Weights of a small GPT-style language model, trained from scratch on English Wikipedia.
Size: 11 heads of 64 (1 for keys and values), MLP 2816 tanh GELU.
MLP neurons of a small language model. Each row is named by its layer, matrix (down: output weights) and neuron, and shows model dimensions 469-703. Each number is 128 + 24 x the weight over its row's rms, rounded and kept within 0 to 255. Numbers have three digits each.
A block is one neuron, or neurons of one layer that tend to fire together. After each block is what it responds to, as a language model described it from the Wikipedia text at the highest values.

L4.down918:113167140092142131128106118115156145135156133134117106157105112120109148157121164138154120126169115105135118081141128130109100113153140129113121127098131094118113139170120124154089145090095100150136093154122132126100093150103099140112127161127107076122150158137154125131114106148158153124174123109138137104142109100151127148170107119140132135127091099112139081136096126131146146107152137133139169091123171146174121164142103105134111127121176056129125126124106125133137127155118110104145110116145131119140135118099109106141077164123108100191149145134117139159120096158138127111094086160143131104085105122112113144127105086133165098113130127126156115128186089070109171109122131112106097154169134111105149145
Description: Fires inside proper nouns on word-interior pieces, often foreign names in tables (Th-ü-rig, F-ö-ldvári), and on dashes or hyphens between numbers (G-89, 0–3).

L4.down105:155165103114172105104107130145090144124138154130152104133149137102123130141137147124131100111090128122089129111105146121127122148131094145154160132111116097153145096132128160133122117106117107188096143148159117111108101164128115092099136064139119115138151144144190107178047118100118137130114137152087133114098110129153130152101131125110132102143127117118086104142124130136098117124163142140154140121146165083093117136132144114149164127109126120086151134169140154122174111098131135168076155140112124079117149133093108130103116097112148159159131098121076168114154171118130105143120086144140155116103153155121103109143096109123127137074130137104140118104091133177139153148133154113115113140139136104104158098
Description: The first word after a sentence's subject noun phrase, such as an adverb, relative pronoun or verb: also, who, named, had.

L5.down1938:148143120151101174069147125109152113112141146133127135150116153115125149167097098131135097124116096148128123125138113117091104153110110101131152153127132174131148144110111152166127123112160136113129164119137138093142129105180159156134112119118105081104135155156145127158112132106150157148122080105125142078165122138115117100133112143135110095112076090111136143141135145115078149108078153144142092109117134142175138166105140083166109111137184072128134162111098123126112092185123106125067096115142088104131097112159086137113130172126109148120128163130137153079112120171100126156161133098132151116127137114110142135147100182103096104141140171103147171098110120127116157076122118130172123133107083150119137130
L5.down2193:097156103169142107083131136140119143088131153108157129079138191100143117146114121170168146100108176098068115106156174132114113101116095137120122141107150121124110131148159122111076128132108088153119084130141114103100142112164117114126066127110122125108115104174119139166131131125165130117141087115110137147145150089160087079166128115179123181124091083112123154155158131141120137143126094106121120121084139128128159083086156174114119099148129130072143108093092153130155159150099108096081112115110084154095144150054139093109104137083126129111128152114139128113112145157065143133097120143084138141115157116151130143122128130152123121183119137120151140138134125161139105134107150144091120102121105112123135101
L5.down2601:142153130134086106077156111107127151126118103163157100118096100096081124124169103128107095108090136110078104104089172140093182102084161136124104111138143149110127118093135126137139168113127146127133150146158124132152094133109168150157155110131148147130123143151174107157122100112169118168124093138123127084138105130097124115116119159101135163123088112170145157098124114087149137117110157125135035140119143122139136104128128101138110163121131141124144152088158124133106119153081133087089097108109105094155115137114126115079108145108130154115093126097165082150092153117182123145120108129105131160158123092134103112098102155121103144120157151101128161144123134110167133164111150116115131144122105165139157112
L5.down2684:134170129126150106119148136143121145092136109115140122130171114127131113117154163139103151102131132108104135112146101157145146095156120161159108117106146156122116130145132080157099151088135150121086115124119102129112112151139126164128106142115114127124126114095195113127114133164153147140107103108144137099111129131137121110152122122103098124123148137110158169167138115079102151193134112157104121127122131146127144147153132069086148152117138116117145136076126107155146121182108130085124142118103131147108145096085137130095068157084123144133100141127173169160079108130087164127110114113153146130120128115115118147106148146087163146083128118106175126131147080154159157154102089148137129103121100072111157105
Description: Punctuation or words right after a number, before more numbers: thousands commas (5,000), range dashes and "to/and" (8–13, 18 and 24), date commas and months (2, 1818; 12 August).

L4.down1459:143172148145145142158129116122142131126093079138143140149127124130139101132104131148138107104117145109166181122117148129109139136107149160141102129132134145130119096159142142124122097117090112128131121106097141140091143095129093126067182135089095107104137153126152169153105162133113100147123155128107130202128116120101140150110106145121162135099133157147144162119108131129139148159135117130125130127134144170129136153121136133130174094125169089094119132151095123094130128096162128127124114122075125119154123113077145103121139099121104109159111133139134091128149126105155115093115142126122137131102094117125095120175126166108092142198151160114098107096105097108176072115127144178177125093106164110120134120
Description: Commas, "and" or "or" right after a proper name in a list of names, such as bands, places, people or institutions (e.g. Senses Fail, Bell Gardens).

L4.down2549:096126142121138149103149092106149137101135119121092127121089165118145130151129137130120122109128112147071133100166111148100075139147137152109083103115148114122101125127136142147106114127145128127147173118108121104123112131149118171116135199150109133152131136133110170136098172158198124134133115130101101126117125138134165162070130109098153118157061101124169155146134100120110199150139099128144156139090124100105166132134116169152145090099122132139127152118154105136119147143106121099135136140150110133132150149156111146154134121082143141125138182108106153096151124118132105136117142121173132172158137138170133091121117130102151132142117151164179140115125124109131152112103139135154101143108087148118085132
Description: Periods closing a sentence or paragraph, often before a new == section heading; also mid-word pieces of foreign names in tables (Kou-o-Doumbé, Ak-to-be).

L6.down356:144128151146141142117125102113129149107086141110110147145078160130122156133108125118151146145103112146100100140148113120148158158100126101151148148111113176116160154143119115158109122169123156117113116114160082165118119131140116126159132105132127163110122101139120083105161111156113127156131138123167099161138170126096065090159146101125122097097125132088167172084155082143121124086136122125129106159092111122115174161131084104140107137152123122079096123119138165163160137200140149146142128131098137165154124135182121097110142100178122113161094119119093159099128140133087138134132117096098116131126127102177164118125142158108212119114108120104163118138145174095148136086112151171162087113117123154132108147
L6.down817:106125141147141167129133098150148139110087105075119146145129129116149152104128147125093136112156154117109104109123126148138144097125106124149120123118113121151134088128109155097121102108123064118110117118113133119132112113143121167094154112132123115129089151124135119112115121158087117177113095130112100115121163153092131139148119111149112128105170143082129139116113128165112158112137136130134124150117118142141099094128169106127103069135147065112114099110095139142097135123114110129159076118082121150145124075097169120096104142153096120168141128061094116128114097141131133167110108176100087132135101124139135150133129102076143166126136124161110149091103165126137149154115089129141108110152144123108125123
L6.down908:093164144100107130166141152130182146140133100132130145197116124137129091147125160136100128142139099127107095150121117118128108153134134184127144093122099146149139124157143116106139125121116112122109122175124132109099073108088069095141134149125115137115117118119149100159056122120139116114115116119134103115156088169121148105107141123162123136153121155130104148131129081154122118111124119115180120144135123101136118165101131115123136120146128108149112136128177170110129132114107156120181134168095112137115081154152146134087143164116117125149134111155129113143139115118102159106121110094133148142132079137111115105198105146168161151083150113126111139112120124087094129105104139149117072164128170141157103123
L6.down2160:129081116167140134118176110102150130081133135098143087104151112116105108152125116136132132152146095112086113136153126123137130174173106114130129150135134119136173120144156123110150142119175087146130130111159111077118108149124095098102103094136143137146128140103142086104107140187124148103158132094119146142098116114134106135160140105078105121146080144091182140087104151099055099143122145096096133121068124128147121110114124099160139163139102119144104156151122135162144091077100107139147122151117122150102141119147151090100168148143166116135089117144116131100151143108100157111118077130138119093103073087133161123138110148103119161112142111106151141117120122087177177093137125133137125108113171155142088138
Description: Forms of be (was, is, were, being, be) right after a subject, often after "and", "it", or "who", as in "it was surrounded", "and were selling".

L5.down544:112151123131125063144153100100115185133082080127090132129126145125112094161115154111123139113171163112141159138133101143093146155123136145109076132166094134091173131136161118163137122149128116118089145150161132121167120089110088117120117137094077151122090127120108141085106140148161098139172089156160133146153149152097107171164066100090144156127136165140104077134118118112105137136108134146108122123097110128140125156128120111132145104168107134138147138152125140125133094158168153133137139139131164104086104089056176106120146176117141137129139147137135104208115137165091175106165122106133128097079102092109131147102130147153125126159147137139106124122121148139097097089091127127180113122134097118135079141
L5.down1029:127160141112173114148118130105127111100117131141123154125138114119151093148126138150144097102121137113124096152118120084089131163110124140090121113115153144145146167149109122137137108124051087138132123114154119110132129109136124145110132086156104135124097120120114151119106122102097124164152086124166086148084160133099145106102105148126157145087122181132113147129151097159096135126112091115158133127141146154120116139122138130126141133144129084088132126160150101093148124127129126106138080174120131116143108145117183102123147116118130172165160148103127136133108134110130141116133105148144109143163133127091123124167099113146101128120181085108086101101113104107135124144162118104158110148119135154164107124
L5.down1465:135150095060146135123097118137135145122101072124148120118118101088166149112106158125129118152104119118126101147107083115078131133122166135129131126124169159143117132130135104121143126095131120118120143138121148134111121133131132104143131108147117161146108130103130149103165164122137083117121121162097149127092140104117159129088122134110169128089135188113109115124157092141109153167153093121157117130127138112099121119134087160140134162092153105135153112107151149067147132072111109120155111122085118167097104135129153120142130172155104119152162104121116107095136157110129171122141110099116128133082167189121121126119113165118145075092162153161145143119115118115160110140123136110166131134116133121166135141
L5.down2649:167109104129086160140092140154158106124115101101134116116144135158114125106099143099128113126143107092132123141142083131120135136147112167130082145110118131124131089154133141142121138113106067152134147106141079136094138145100135113109109175134100144135167105069121115142121138136135108175138123132123157173103138132155128149157150133122113123103174192100162129139120106127126106134154154186149130089131106074105120114106090076129156142139153131104091113106153141088159145112121127103123098129150125131071131118124167135093163139115131146128079143130147124130118143120121158125127106154155172117121105127125112123100056128080167149156115125129161138113133143110180155124093123118141140078123122134102144131
Description: Forms of "be" and "as" right after a subject or "to", just before a description, e.g. "the models are", "described it as", "to be".

L4.down1412:129167150083116146130106127136164154119111139148126106152091229113147136110148091108151162098106134143158179119120190125167122204090107142127108130125113132120142091168115095143116114099111128129108125149135104140112106182091115139121156117128174136140131087087164153102109129081174113143097161137102121143135109118127118122085080134155148129128135125154136145124119138102124142167177114117092178142144141120135102111113098105138157083132130121124141161092129150133130099113170136136118152110121147154104173155070149133145139179139102102131133147130091139119137155117126082140085132115107105147109129147156085132169132142171135159123092140156100153123152128100104096142155101096107161146109120109085119103
Description: Fires on the token just before or inside a person's name, such as the table pipe after a country code in squad lists (SVK |), Emil-ie, by, Reverend.

L6.down35:120153108124096109130097096124135167142148108125142150135085123098147137132109119145100136136118109142092137193130152128126139134118156102170132098163121105148126126149165115102073133130122127144127115107125155110122125111114133129123115121135114126120093107097102180149134114131105148118128127204102133144124141099126115182129144144162162121110165145100141146137163138146182122086148105107141122150187108115141125137096128158146133139124109159150169155085114137144163102118129140117143118144117152128126061158126126141154123114133128132119151095074114121128164138126110146130144153083136130123097144168161101119132116146132154113123094157092088135136143108207075098140115116127100115133108114123063145104
L6.down269:132153123115106113147148171163144135157121135091126109112166133141143173126100114117108107092126109140157131127139148127168099152147136114079109105088111104158067172119120121108160127132116143083113121142158114060105166151145141122146135111156160148108129089107124115153099113082170100096148135118115101104104166187139138148098121125158119163104125164138097111147153096139132138072146120142153125046114130122134115138108110167114166141162124154136114096146158167118138144131163080158166136113093127122132110119120138101156099118080109143097124134168138129154130110117145117141121092134163175138131137114111086156149129113127091126146119130138110147108146134123124086155102132140146109128113103164141132172
L6.down1487:142161103140126140125129148166146114144103151107107133083119115109125114127130099100139138082125077098115122143147151131119116102096173120131113107142137101158103125133105165127126126122089112175140147148123127104106136132160126126085170081147148119122151123117162072111088098100114123123116092125080102155115125171110161175095131129095108127119131162132076112150106053129145162119108130121120100107135105117142147108092086105126125130100182147117152124154124126136155112143121126107079144152115134144151151104125157130152168108154089106137108132152112127137142129108122153156140096119131140137130136170118147175117103103136084127128162152124137159087124133089136131129122176151149107136118107167127154101
L6.down2017:098177147112125098140159136124129118125121113129136125108147078152142132113112115129133106134126121115131154096132148143112168120150099149104148133105159102132118151119149122118104122112144148161158176095123135099123131148118160107113122098134140094077115097119105136144128140128160133107146153170062105111148117166114096181140143170132131146152154116095151146134144136139147093134097127139117158107094122131127109157133106163120141168176105133111164158157143134104149115139117150076127115152167086147134121158118149169146147132080153095132134140135119118160132158119120083157102116134145101150116142126103121147102162094178125079123155168090155086137146152131110121115129122148149115135091157120124119142
Description: Commas, line breaks, and similar delimiters between items deep in long lists of names, countries, or titles, e.g. "Italy 3.0%," or "boxcars, autoracks,".

L6.down29:148167136142111125089156107116106086118124072112140112178154163157141134143101140132129122118139146107200171134126109087138112123200129120148115118099100137155157154135134130154151126113138080164112130128087140150101115127072121115116117159161094126097164137099144102141141101120110093124141131118130138089114126169096125123147148116134173139132110121121207121139160075148158101120116119124130135133134111109147104131119091126111157125080134120134122109114120122114176118139097109105134144135137155142128159153126114156085144128133097121163125135146136150097122123145156110138190140093144112168121136136091116136148107154085122095057113138139115146151083081103118139093131149112140078115103111124126091129
L6.down1326:142101140155118126136066132157134175093126137132146148108132108119170114090080103143179126126088120110165155177143122134142124120109172117127162152129085116131156138134165132131139128100193102130101086167143140158179179144127106095147086152120131103134103107089166130129160074148116135114124134128112164143120116162163126159122134151109111116118114116085132154145142153157166144148125180123092095113110147139080144187115123166135113147120111131115154136161154089136109111127138153121114157106098165160143150144109161121134106156158123122155102114096102119114114101092147114121113125148110109115155124155136174132113171112126110131118140138111151120100129142138122079153096143090157165129156126111138084110
L6.down2073:074169087147137118095090108106150107112136140111128145136133095155156118125131125153106094123117131119112160147121122133124152085180132119126089173120136159137136131126110195140134106112104077129095137107115178121095139117108087138143127096163118106121096113119203137095121099121123144108138181100127121103121115161141154136130131122090118127085162142091189107124133075147150129139123076127166098143105134151081122146141116104106150108139148122108119121089103152129155107110109120094103126130147116109121150098141080168103180125107158110162091100133157162143131082135147146161141109152183154092112111146141110084149108138073091190103114149135093146135145121105119178143154128123138102150161140155123113144
L6.down2143:114122135157098142089131132080126160166107121092124139107144125136145113166148093130118131157120114091125135086154163090115159149117122132129140101144136113107113112125143123164105128132148123137073109132161146160126118133118072128136106105134114116107147142175138108146121095104136130148127115099169114093105138148134134103169154106104088146091155108097134126105167113137143149154126171175160145097116142095116141137122095135102098129086116137141138125145175103153129164143080132122079134121084165171122162123065092130134122136123150115124130118078103131124132166121134087135139145121153128137145105132130151136101102144121133130146133115125121163098110137149099142119123152163117126133142140150108142136
Description: Punctuation between two digit groups within a number, such as score dashes (3–0), time colons (2:00) and decimal points (98.2).

L4.down2262:126108103126128108128156107142142131124126144177130117161121160141114125103158130078101138134171133101086117129121080104152122116156119082166118131103097128090122137086156119100125103160125052126112141104126117112128118114133096092109103126106150128140100112130158152114174121125150104138145108149157114134099110122070147109152161129095129140119124132113141154134098144087122118153134110120111150094146109080162105152111147110154154105134130150111122116137147107144103109159144133113139154138104156131137118133105187100159087103152126164163164131089133090122148142135113176134158143146046129107139117092137141162173132122096140120106132114157093105133152113152098179102148159149134141128167125127128139136
Description: Fires on the word right after an auxiliary or copula like was, is, were, can, such as then, always, only, not, be.

L6.down247:136122135133117137124130099122109105128111124121114134150131120163110081099177096109123115118133083078120134099084123166105107129147125088096178091211100149155107119145113117125138096129102102129093173072113106111122112143105089115145134109135134128112149166098096141139138116156106142175132088134121141111102117125124127092146106075122161134126118120145126151147128111138121143166136113106159148101082141151133158127123109122160110098096151146139105169117089115129103094123123129152118108166109150161141100141162118122146138122138143128149165122123124159128156113093111113143136129091098137119127129126133131112136152123140108131170149117107082113108108127133114187098137107114123099128117133112132140167
L6.down2133:155134123145089102143125122090128120118160131151130176108167096100124162140141142152100120072096115107116143133161109155100132087173131099145143110152120105133119127150105100126110148074131133162115114111075133112133110137086119124114165099082146154148137111122158078074135115168138120093114119133134159124169121138118145124128098151131101119174140118092117122167132111149139133115106093118111157135139159115154130139116151103153163093112151093113121095119085129121114098111107138103209135120090098119150082109123127127107174100115156146111068110126107127145134107121106098123136120120106110122130161112122160140115149141101105179138169140080122137148119131173153152136112116114141145125167120131102153130
L6.down2276:115156097124122106124159104118140098160140131133142093094116147110136113137121127126106108098110109173138137135122120142108163107126156144103131118155113166102158124143119103187124123146113087112100131107157104107089055184181114113118200116152162100132162115162135061107103082140132094158110143144079101177102099100113160123096096151138165155164125109156073172092125186097120107143113095124163158086121130146129144139127141094135116089139097114132118118129173131145156103116116129116165131136151171130102160165146144146111108128156107116151137087154130102123127139108108176099161134100145123153147111133168117119147104144144088145128107079104150128091129097100097101169087147113129147097128118159146139131
L6.down2805:125193162129134136110151137119150095066109156158156139139120126148141173086151118134086119126109086147126134112088112139139148138077154155140136104149098163120122076135127119121125122048070112147146131124080124095117144091117146094102167118136134142123148101101106109117156149124146096120117127128081098094150108102102151106096114112149104178130134128124097143151141136155106149129165118103097104146148130147107108123114120120146144165116152091118122122143173123149118076079068156147106113138073110135131124140156153106094109131124120115152159160150136120116123139123156164122123133140124130161133121131134107100119143096147133123134158137159139129117125148129123135127108125093071102165116136125167148094
Description: Subject pronouns and the slot right before a main verb, especially he or I after said or that in reported speech, as in "stated he understood".

L6.down36:110096093132121178099135139125147105098134092123159125127108130096103146148145108131169072149133110133109137093155113142128108121113106150183063143129147131108144182152137096176105144138137107128144137129153162096116113136116111098142103167134107110175137119131143120123164156132118118166117084146128143101159094115073131121144143131105113100141136169156144128133105124104146080059122117093116136106093195110099096153140108087150109088150125106151110101094110122134133108126104099170136136120150127120128117147117149147075117135107134114106081161122091123142154109128139106134134166188151108133104143143154183138135110145117145138118085138128135133155159103096146169122110098106119108125040147122151161133
L6.down1523:178115138190120107093077116115158145105117128093113124119099117144149152150164082104153113154150085075160185145141100161116108163155168062162177129147154110132140116135116143133098102109122120155132107105075124127112117085102127111158106127119128128185138142102125193079134136149103121127159146113130120113138105122106153119170121149115094143117089111131105111133138143129135131123142135152105135089120096126109159135166105117173110104132129160070128127132113127093106078077106123146194144090141108145118139103142104135150173116137116145174074122123132139132142087154128107111138114129162122113082124139080152123125151108101141108146154118093097126112116125119164092155151120133147131109143093113115131162
L6.down2074:104148120135145094107105128122124167121131129119109142112116088131161114157146123133160111164119152138108131132161138128119117108110180128163107081117139168134150109120175173116161099083140140146114101149088154123154137114149144112090111131124146136154161119103123143157117110113124108102117144158114125131082095164117135150105139143085151125131121171182060129147086126153124129129165133137109123176083138137133116140108138121157154120129131146102129102147147097131115145091111104121138129103147122131149132144086139101149140087135157110131144113128154106135152165111147124098158107135134160132144133157124076138142079096146113165115104086135153088128120141100125029131140101154111102117105145091161128118
L6.down2266:127144085109128127102149129109114064136133139132129163123133117168145099124171104086161069117128127171099170132119112163116136118140130151145114080122131158146143105103152136120140127118124106111116124112117137126117115122133151125131150129164126108168137146112132124146128140134103106129048124124101121106168103165144156139126066113103120134131136122160115131082106103136152126131123132176112176097072133157119175141147133096105102108158147160103112153085093100141134138144131121111140130142140109156141078095128114165159155147085110127156163168142140112149112105165139121141118125157115141145125168136133127077112128164115132132106167136131130101139130126059123124141100141147142123121099088148098132107
Description: The last token of a first name, middle name or nickname just before the surname, mostly in lists and tables, e.g. Pavl-os, Nik-las, "Winky".

L5.down720:108105152131116139116117131132124097125084135151089086125130151122114138128122152105119133119113145131127114130137129122139088156118089108195137123163093162120136143091131139139132123157150140173141082092143149164110120144105116130115178092131136137125122135138150105157128141122119160101116149095119110120161114137091123179064111093086141119125147138154104127108097140082128164122154116113190125139112140145096105069111136175102099116149160108163143103131139156129112139132188130145098128063104141113170142107101121154142111130134123121105130146110118137161099100116135116127156129103136111058121132132148147148140118084109147138135155121181170087147141126146107101122103119130110091141136133150144155141
L5.down1393:120143137075116094134163123161138082105162123153130122149126148093117144134111153117165133107098134111147120135124092103109147117146149123138105119129108115105138147072111121127094156117121128190121108113139143119132046148139105115151170120143116110126170119105145143099072142156142129102130103185118101156126153098100119119122157128093116114164125131120097106124145111125110148160096106136158117131120136138152114134135154145134154105129161130129148154125146119114112067140121110103126162158156091097131137149081117157100145129138162077108166111127157125149091139136123136119160119063137115148129170138153075158158172131154142122125155123114169159146102134168096096107100140172100151160116153104161091130
L5.down1754:112172117085155132106134168135125105101099140121103143123163120117114085115118150145113120113095134175128134141141125088132116146099202161115092141108099123137132124151118119100155118080128108118086146131133154115136109110100146133110136126149087154151150111099137117132139163153146075165145148165149126098123078162153107110101133109152094135183159117112096084115116113142162090136142104115151149132158167113108138127136178138114146149140144162138153156131157151125119104119147115136140097121090108144108121150189127142149114133094127158130135077064147142147127124077122093146132133140154115120111134100105125121127111128166112173136122126128142158146135121116143055111107160183122094118132158155106123083
L5.down1771:151132118131095163128125124130084103111129130157086147128120152121169125131154114097203125160118099130141104105138134141144124107147105133117174132117152116140134109099150168104090126110130151124080118107120094144122174146139125153122201168191132110131079105169100133127141128122095166099129106118171124158118129117134127102139071150108119097137192115144126120105136135108147134147111102153182132145125136078106094138110132135121129140113152092138177146135160124128099130162190155157134166136153105142177109132131130181182155111114096114084149128132097135104098101146141124140089134126140085128102171122131135118157128129104147100117104136163129093136108152101129129128126117105153157134150119119130128124
Description: Periods ending a sentence or paragraph, often just before a == section heading ==, and the first piece of a surname after a first name (Shum·way, L·isle, Leg·arda).

L5.down1281:150118099099140117137082127127157103115115106138167145079114130161121113145079137130130127138126135132084140118082132139144132152134115137148142137100123084145119141147166145099167100152093188123119140179148114143114133132131108177103133136076146151111151154125088144128100163118115129130109161133125164170138117173133118151096111113116121154123168130140095147144121130122186114086169107117097136134080122115131145114109111120130107097138134131160119163111138151103116103103155130160157155117106164067101122132142124123123181134056139141156147102122141148145142144124093124146117159152121178115138129128123132158133170109126130125133123142131151107139154172179114108125124128098141145113100161104140154116
L5.down1955:125131111119121137081140086164144100161158107133163140050128138161144102121112145124127119097129121142108102083121097121134155119115055101102115122139127144124097128178098095092118099094113100078101160145137133198139124152109150119165118106099114156145126158117119098161134127104123144153132178110112114186118091137170139143131150145106135172136154142112134139108139143126132089104115166099132148123075131145161122124143137147085111151106122115138144145169145155144152176146139105100142140097142173122079110119125156150159165172077148149158123136100119119164122092107149081157135111119146143138119132148122103121119143160119113059075152120125118147121118091101131152145136126129082130130141120128130116091
L5.down1974:110130105131137103132146129150098176097133125094123135160120141083123080138145193145123094110155115134133157131116126086155125115129134149151143145093139106082138158136081097135146119158146143154140161121156127109147112125133098146169119130115112136159125146111155113108146141173136128131104122127117143136161135111134113106207152158101113103160147155068131182109129119143121139114117172051145112145189127094163119101137111118092113141132112124081097130141142137111118100140126126091137144162142141122143130139164151118147137135102105066150134131079077110132134113108164113129125098110150104109108129110123126189093115147142145095101126130118058126147129104137155142135152118152109152109125155141144162137
L5.down2107:104158158181191153163112149131091098145087145137146138145135134122122127131113169138127166131121151115127138179066127121153109080151148114121095114102127117118150184115150130137119098152180154151101117107152131139163144126120154118116168108126127093092122132164108112170132149147169097112105156134164108114102130131116083055121118168135080117135125123127106143151112117108116103152094159144146130098138090145105133105148106160156165105102126105094185129121133191128123114131101160134096129150108098133099118137156128096153098136129091128110082103122130130117134102126127119140126132113115116065145132103127173131115146118146132140133085137164095145138143155133166133095113124165104110125143160120102130166
Description: The first digit 1 of four-digit years and other multi-digit numbers, often after a space or parenthesis, as in (1992) and in 1985; weaker on country names in lists.

L5.down1216:151143149087117118094154121071163153135100155102105102136144113130166118133163096170074078106128126139131095140127129117067123154165153145123131134175113132084145102098123151165117109101127095105108096126127110133094119101127165143100164127133157143145160111122133159086110120110144134163158116151108099102121110145151145126105141132133117143135101161140115141164174156112110124118135130111136122138127162132138109156132164089137109127118095100128176130167112133144141091124118122128164163127072143107104116143133128165142099154164127138122157117130148095132139153147129139118173143119116105083112115103152144145131118136100109144123113095104152133112087168131135136129111157088147079091118104089136113133
L5.down1763:117122135139104144126113086124112145124137138078142129088094185095110150125161085159130140103120159157197131126121174134104127135143128109133127123097109124142119157133142159104142096173134133091156094147163104127113086118136128147130134135129101126171117155120135151126118132145112122100138153131124088168118119155122097155114122098184114125131121136120164177123131092123147159099124119118197116137132107129133085109139121174111155130115122150129116132160130130170129135163125096148104116123082112144124083142125107131110085124165086131097144126137139067088190108145116093112175155107113135119141092132098157147138148175145112124160120164162121131164133127147166102152137140166118174128125065141146075127
L5.down2275:144130099091116133119109144087121133156134098118127126118084125134086107149133122138135115085108136152122112140121152128100122167106123115121166119116133139149134131123166163117152145143136134135104134107200098163097129142110135140125123168177165117165134093107093128118119145111108161099119131138202140166156136142130100107091093155143135138163132128093102142151122086098148113111104132154175074129145171134118093152157094133141156136106096106110165149116132149114157155157134145169051134151148090123123117107144128125135094140128106128128154155144158184085140105129113123144201106110139109102129125122081105143123086138144132134121133102118113120131107090132111149156100158112186162118126071106109128108
L5.down2453:116145134047089134167138103124139139140121111132099128134137160140163116110138144135137122145156106157139130198117119103098138094103136129117098099155130166152110140131170127145099129136123135128106132105151083125115109106136146161105127116122145128116097044141091113099098146094154148121166147136124105122114164133129147128092115122126101120096084154188120168126161059126131102110137122149153122096158123132157091093162099115111168141147140131128144126096126172150135138138123092120147143117135135137093089141117134144107161128176099097142146167127159145148113138099165123155150177132149109168137124131106066137143145148143135106135107122140163150135131121166085111113159141112164144169147105083120113144
Description: Final word-piece of a proper name, usually a surname, already mentioned earlier and now reopening a sentence as subject, such as Stark-er, Kern-an, Sh-ue.